Part of a small language model's weights.
Size: 10 layers, 2 heads of 96, MLP 768 quick GELU.
Architecture: rotary positions, no biases in attention or MLP.
Training: 110M tokens, 6739 steps.
MLP neurons of a small language model. Each row is named by its layer, matrix (up: input weights) and neuron, and shows model dimensions 48-143. Each number is 128 + 32 x the weight over its row's rms, rounded and kept within 0 to 255. Numbers have three digits each.
After each neuron's rows, "fires on" lists the tokens most often at its 100 highest values on Wikipedia text that the model never trained on.

L4.up575:103120143140141172164142086156123120134145167138154120175130132177114107142116112100130118052203108116128133147182142156157150117084172121109131118102126143082095180153136096172126090120096214109133081133096142080114167130150166175106096106146156113169122132129177162105099179121165111064
fires on: "l", "me", "st", "spect", "th", "at"

L3.up124:129129111136156060063122122192214134172100114124128119124097124089108130137126146098113111125121119164184184071084123122140116091146126076157148138112094182125151145156114133042142168156196105189104123152120144111183146112072158138186120139108081166118094154107144123104226064181085111176
fires on: " pre", " appear", " Republic", " follow", "rect", "vi"

L4.up75:077164151178171091164111170135063199077133130138083113127148092137177134104147132154091143121117160155068126125158125111096128144111164108135169193141119105124149156140116139149160151124190169155153121166069095147153147157187091146124131141148111135160102189132096131101145125096117114146
fires on: "as", "s", "i", "er", "n", "ver"

L6.up221:108108102155118159109112185182141145107114148102142116116231142188127088110172116112169116124184078143105121125115144113070181132128149120165095131123112057078122122157129139162095095156073076107121140120191151136129118087083156159140094120147148141153090167125113135086105100078104137062
fires on: " such", " most", "Species", " both", "†"

L4.up339:151115106219145088078089117113125181123148155102152110086166130150156131077188116140136030169114135124189153093133093097135139106155157124108108116123084089063167122099109094144097142093034123107114170119047091143152112158144136134091139074158161123166107140094155140110134145118110144138
fires on: ":", ",", ".", " |", "ly", "re"

L3.up402:149136170197079159090126080144145140116123153173117185163128128114182196147162144157181141118109098176104120132142112143096155126075177082108153152155123116086107187041124148079163144211133144105087090212081152178129102172203123117120133134143119105123135128074134142119105072078112086107
fires on: " ==", " system", " (19", "serve", " (18", "le"

L6.up458:077064111102096197164152077150116177129139152101155156171165124127094160104076099114169167109124090140136072108095167095118126129184125100137134128129161154102157130131094177165108139131145124181157151111146097128183113117117166078199135083118140129081173089137134083154146127113060148084
fires on: "s", "ley", "o", "ers", "or"

L4.up755:173112109145081098098164140115140195102103129127186174142122127101101128131179131141121094188162116116161078073158164091143129095099186132163168106119141088126147114155140164166109104183080112130105063137112124126123071057148151110104105099127122142140107107102126107129148142075091149116
fires on: "d", "le", " and", "n", " |", ":"

L4.up360:091103166159167163160255154154136143133134150178144123157133048134125127120075151102100188138082115152098122127087083109102131135118134172085068092082124117116152157151108150153117155113114174129181196166153167159144077116105166146148126143159083163107083121159161122188127114087085140174
fires on: " creat", " success", " operation", " development", " China"

L3.up467:160106143181110113119118117113104107151132114158141090136117108106109088175128123133118139141138162093107148113138154106115151130148120107134098136141097165123105132096159117118144114193121102111168177113121059113069096088113113129108085167100194163076135169093141199148191135131136157113
fires on: " located", " gr", " moved", " education", " Center"

L4.up153:148144162126076145074156107073115150125137072100123181147097175163119084161137143156099122111142181141145118078142151108139120141149056083147183098083099166132133140199138112124182169115167163093143155064095082074105135140121087122082121124106109161090151085110132101170074187054158141141
fires on: "or", "s", "ing", "ting", "e"

L4.up725:108068122099108156087153162128154162151108158097172129059111082128213127126054167112158129121163168158132181180120148126125101094164120159176107125167109121126179143128120109134125128173155124133111100089204138120148070145123092139081094092174139170107102102044182120151120173104108087122
fires on: ".", "st", "th", "Z", "ite", "T"

L3.up333:140151159158039139115115172181139137117126106125135129123139138107091107082176145094099119174109092112116106091147206135129112128125137131156111085104167119102101143149149208149098119069209151122128095107131170159121091146181133091082135102178140171202170146203082159133170152119090107125
fires on: "|---|---|", " World", " Gold", "cell", " Award"

L4.up411:192128135080189169100141188133153149142146078099133166107043124134135085109121078077065114165160143134091108127141137137113122096122176095117187111089115138106071150092132090134132132081103116141097099077147069201111120164107206157116185103109113154085043130124161148171127127114128151163
fires on: " con", " their", " his", "han", " join", "l"

L3.up316:149083158138157065109149133148043177107114105173183143172126132174099153140143152127133140191160137085113137129119104136139089103078192128125144132050092088091141135079076141090107151127108117094178123148194087090109184122136117112114164099124096156069159079200124126080134084134137123115
fires on: " used", "p", " still", "k", "le"

L4.up132:134134119119165156160157159140069137124150069142148142151121152159160163156186139170139161151151190153111171159125165143145102130126193085169084130166149151126164094109086118093120106167139114124147134137157129065156135150176085113104130205132096089074099143083171137140136107115126144119
fires on: "mo", " II", "to", "o", " represent", " Francis"

L4.up437:126201129091121101125162125031116119129141134183146172146130127092125152139126149137084107127118087078087134112116121095129133159061138107132138119117074172134139118142096103125111116132055160137120161046148123134126129090140135169116121086131103165175139107136156088143143099096168169170
fires on: " not", "After", "und", "ate", "ct"

L3.up588:075095145121133158081133110138143088206139096108115072226161091088102141172113082146145183143139119140081102150077083078109100097100121119140110120135135153128107164112104191107099202106158160145130156117114150177149130167182199065157104122128161180122103161163118135090092061172109108078
fires on: " ==", "ook", " more", "к", " total", " collect"

L3.up766:122120117122112120104209135100091176130126084208153113112146150115152136104107161138189112115105131154101101109132087113099116143099123155106124132073215113117136162052084170098158156143201161110113106209064127111105121141131129104159076175123127068113142143091096137126149112118142161065
fires on: "c", "±", "de", " most", " role", " order"

L6.up593:089155076132140127103134116100107180153119191132129125158105125112136132146149155152136166125113139111108095098157128182093128079170160144143081087120109120166138085177099152135164133115137136160141184095123095133162136175089096173184164060077055122046161133103143103112153087077107090113
fires on: "s", "es", "ies", "ers"

L4.up13:118100107152113089153124090152185092120201122100160148176131148142165118131177154119104100108138157141145119146127124137069063141040150078067193092117089071201111151133127141137139183082167143157183109155061180142127140134177147145158148101125125184157110131155119116085110106141115139094
fires on: " Su", "ing", "ed", "ring", "re"

L6.up636:095131123150119127076162083158173145199111196145161079198112115145118149165115091096081114159102152108121100096163113128163125187163114063169121157158124079137114114137101150084115096157161144096173133112148118195109084154113090162123156101126120134081073108148124100068125166160045170100
fires on: "s", "/", "b", "sh"

L3.up493:145116159171108102110144136063104168116152092135150173078086102141119145096161118087131087199091145157099154086110145093119149167121133127168121065124114162153153143093072099195116090155087077057116135149139137099146162203165145157093147130200141172097116115123130073123076162138134147115
fires on: " imp", " along", " long", "ol", "li", " Record"

L6.up242:070078091169053160158148152102151047147143113129095136155118133081159124165104148153074104149112181137063135176144156118131138215126083098134128106143089068152085150098121188134167125160106149108142115184169140143102105072170115099138124131151118136141131121168128104094150108098180139095
fires on: "p", " she", " She", "ed", " Su", "e"

L4.up392:116152071068145068086115177097047167115141086122158073208129100102160158101116112064067141103144123091116096141130146147109170097072183095119115084152133134166156120155130128090124095041140145097148078121116163140089170166123127068099130127114093062132124162140149103100144111133146167150
fires on: "row", "ical", "===", "us", "ite", "ive"

L6.up683:130132137160066154117073161123075106172082176100088166180116079146161137099112118131197114111170120173172062139132121088129138104138160113170099180090148140114091155111097106141079112075142141132127138115064107109178094112119079114098100159156158164145130149171150124134107124109189139127
fires on: ".", "\n"

L3.up295:057179110169149146071119135141079177131057098114084129152196160042136175144104117116143129121150125097116135143130119111132130181163155145203121138143094143112155128123100147130099190064083135151119145131097162148126158157203118100155119153153158124129143148164126147213158207125166119137
fires on: "t", " each", " of", "lu", "w", " that"

L6.up476:099146117102176133123126158185158125132098102127122098167144114076183164196133120172141069170110121195095126130126105057143147192137101103085149170106140161102133111104160113136170148178138127102156161164085135166111139149149126132160132113150075079095105136163133130119135139116119160147
fires on: "c", "n", "er", "no", "ctor", "pt"

L3.up215:169104179132106195120093105135150153113197125114141097122202197167109131191141151185159133155106123151055108155113134153091154151123157150169176155118076109122148147104081145098129167107162155164149104133134121143134130201153128095133120122143087170100123127146120100139123123106141155167
fires on: " ", "-", "er", "or"

L3.up57:100160103160134104115143152073173186090144099106168101169128096191119096128110140159165113151169112122111144104113053137143157137197152125104106189113123119152103137095118180078165047128098120194111121179161128120132155146109175133172201114180147089131133101129109130131140064090169119099
fires on: " tr", " of", "ar", " Jo", "mi", "time"

L6.up431:112124157171067080178097178140132104128163167153129118121160131171144113118085115142103110134178075143122118079137159117143173103155092132143161126134105140111111104119104106150088144176152184189073169173098128114087135121076037156157179127119094152150065138114186126081089051135137132084
fires on: "e", "u", "et", "ate", "ch", "o"

L3.up321:117099109105108133094101137122158147137162127127162166162136103151112087152144138102163089139132092117130112121112085123116180063113160092096105150188173121128141129115129127108082098140113203118094091114121136171126115189165152121132150054098172131122128138111126130053083121160109138130
fires on: " ==", "==", "==="

L4.up146:140069145132158132072142139042104110140086151079117163143133092142106089141087178097158112145129118111162125070112106156124170159131151090099135118130183149115155079138084116095113165062124082122168159136113086099108126149160092156121125119089063143088146154091136159091092172160119161081
fires on: " was", " long", " could", "ak", " count", "rect"

L3.up613:145115137127118085085136121161143124114129140190141119104059153095090191065183127111136131146139157126177166153116130172096142162113126128100134099120097092106161105128145136130094126170171148141142120138113096175164114144152118197090096162177094172105170128150089167121084068147145145192
fires on: " un", "an", "ur", " |", " over", " develop"

L4.up728:112084105138124125061131144157172193177031069088185148158083118136152109117133141119145157105145125139148161113101162130057138109107121102118103102113090087094058144070141099102098101132181161159138092104051133148143116235146110212162100140156140098148147126181097211142112169101139136157
fires on: " X", " control", " most", " Cha", " help", " Bel"

L3.up382:136118122141082061053164132165130154197194126052128160158115175144179111124079127125067087082147167157106136157178095121128124076122201136098141131104107140141175093059079126158092159124160136175177123181143147108175157170104153087137113109116124164112141121124060054111114148125108121074
fires on: " all", " what", "qui", "."

L6.up613:084148119093083116128127145089108117135118167100168188101075142131136156151100091119126135156105141158086079115121127134189172136113072087139110152077165090099172167175077157153143175143148172102160112130112157125109085029146127119119100167141106170097168139126133085147095106175175125109
fires on: " took", "ing", "king", "ga", "ve", "or"

L4.up444:176114151179090097081107119074146079132199087091126103141115121132142147135133112103107124149071137167153075130116178132155099087079121180150151162089123153146061220108165130124151183144133143189127108159154123160108167082192100136122177128098148182140123057150181141110147130097140147128
fires on: "er", "ard", "mer", "n", "e"

L6.up500:187067129121113116195147138149079096154141124059172115101202124176114074074120128100088146143159157178167119101133130103159130091115078143097109067138126190163159137161162122123044105197133126130142149124090106102083094076164121177150130129140142122059124139064104164137157209117172143126
fires on: "ed", " been", "t", "d", "tten", "'"

L6.up692:149092108175119103177136152083198181087118131155109108134195157162171065103103150159138093150133106074157119080110127145139089094129066136192133157158151126160123108097095091108184168143141163110100129131021105103174137134152118100146150107118082117151115176154119109145181127098068107109
fires on: "re", "cent", " |", "y", " –", " to"

L4.up506:085181145146178110119129121157124133136094184127167144106076177145101128112159162136087090101135111142079097152135116173068133136072100177116101098145123091114129163121094147145144162155108168115127165121113159130147117109098142079164151163094088061145157115211163149125172124113116150122
fires on: "S", " vi", " had", " main", "ur"

L3.up599:110119189157117108108195124183142080155103096174141156114064130130123125098184165122097086149095151194115124091121178121176140123115146157111177135106156143099169115153098171100192128110140060108172131098104168147127158144180177086077108167095124189177155070161151119090120101132077146119
fires on: "per", " Z", "ff", " trans", " free"

L3.up161:068102099048097117135156196140139037148141148112148058114082124160087180094144107119089136105112160087156128087093132091146115118097147121195166103147092162104126114151097075139124125102130119081138130086155109061128094131120170139148144108157089144098164103174172134121121115123124093110
fires on: "ed", " high", " run", "app", " imp", "s"

L4.up330:080102139103136158093064093143109182161148107110139088112172112205079143148067104146078127102111155092072125123111131090133150100076117104104089063122159196132155138078047153158145136098080131147115115120112100131156115122143076158114163126127178138172133122125100139115126119103091208120
fires on: "ut", " Christ", "×", "il", " left", "all"

L4.up519:075120107090130117122142168170125129168092079148127179122147076102130124119091069112143078122176088106139117168114114147128049155141121112119164134186128112125112117165138096146139128117074162107170136130064119154148140126097149103086117117116146140147188106148157093174119140072115158053
fires on: " con", "Release", " film", "it", "el", "to"

L3.up707:114135177142172103099103104142193169120149082125076178197132163072133137089123194094137155207183129096143101127154113066074146101144132109106143124106128094148155133116134166107125080128137124105107161088041130167172127081101189167137110113175168103156124108109168127066101129108147137123
fires on: "mission", " various", " issue", " took", " complete", "air"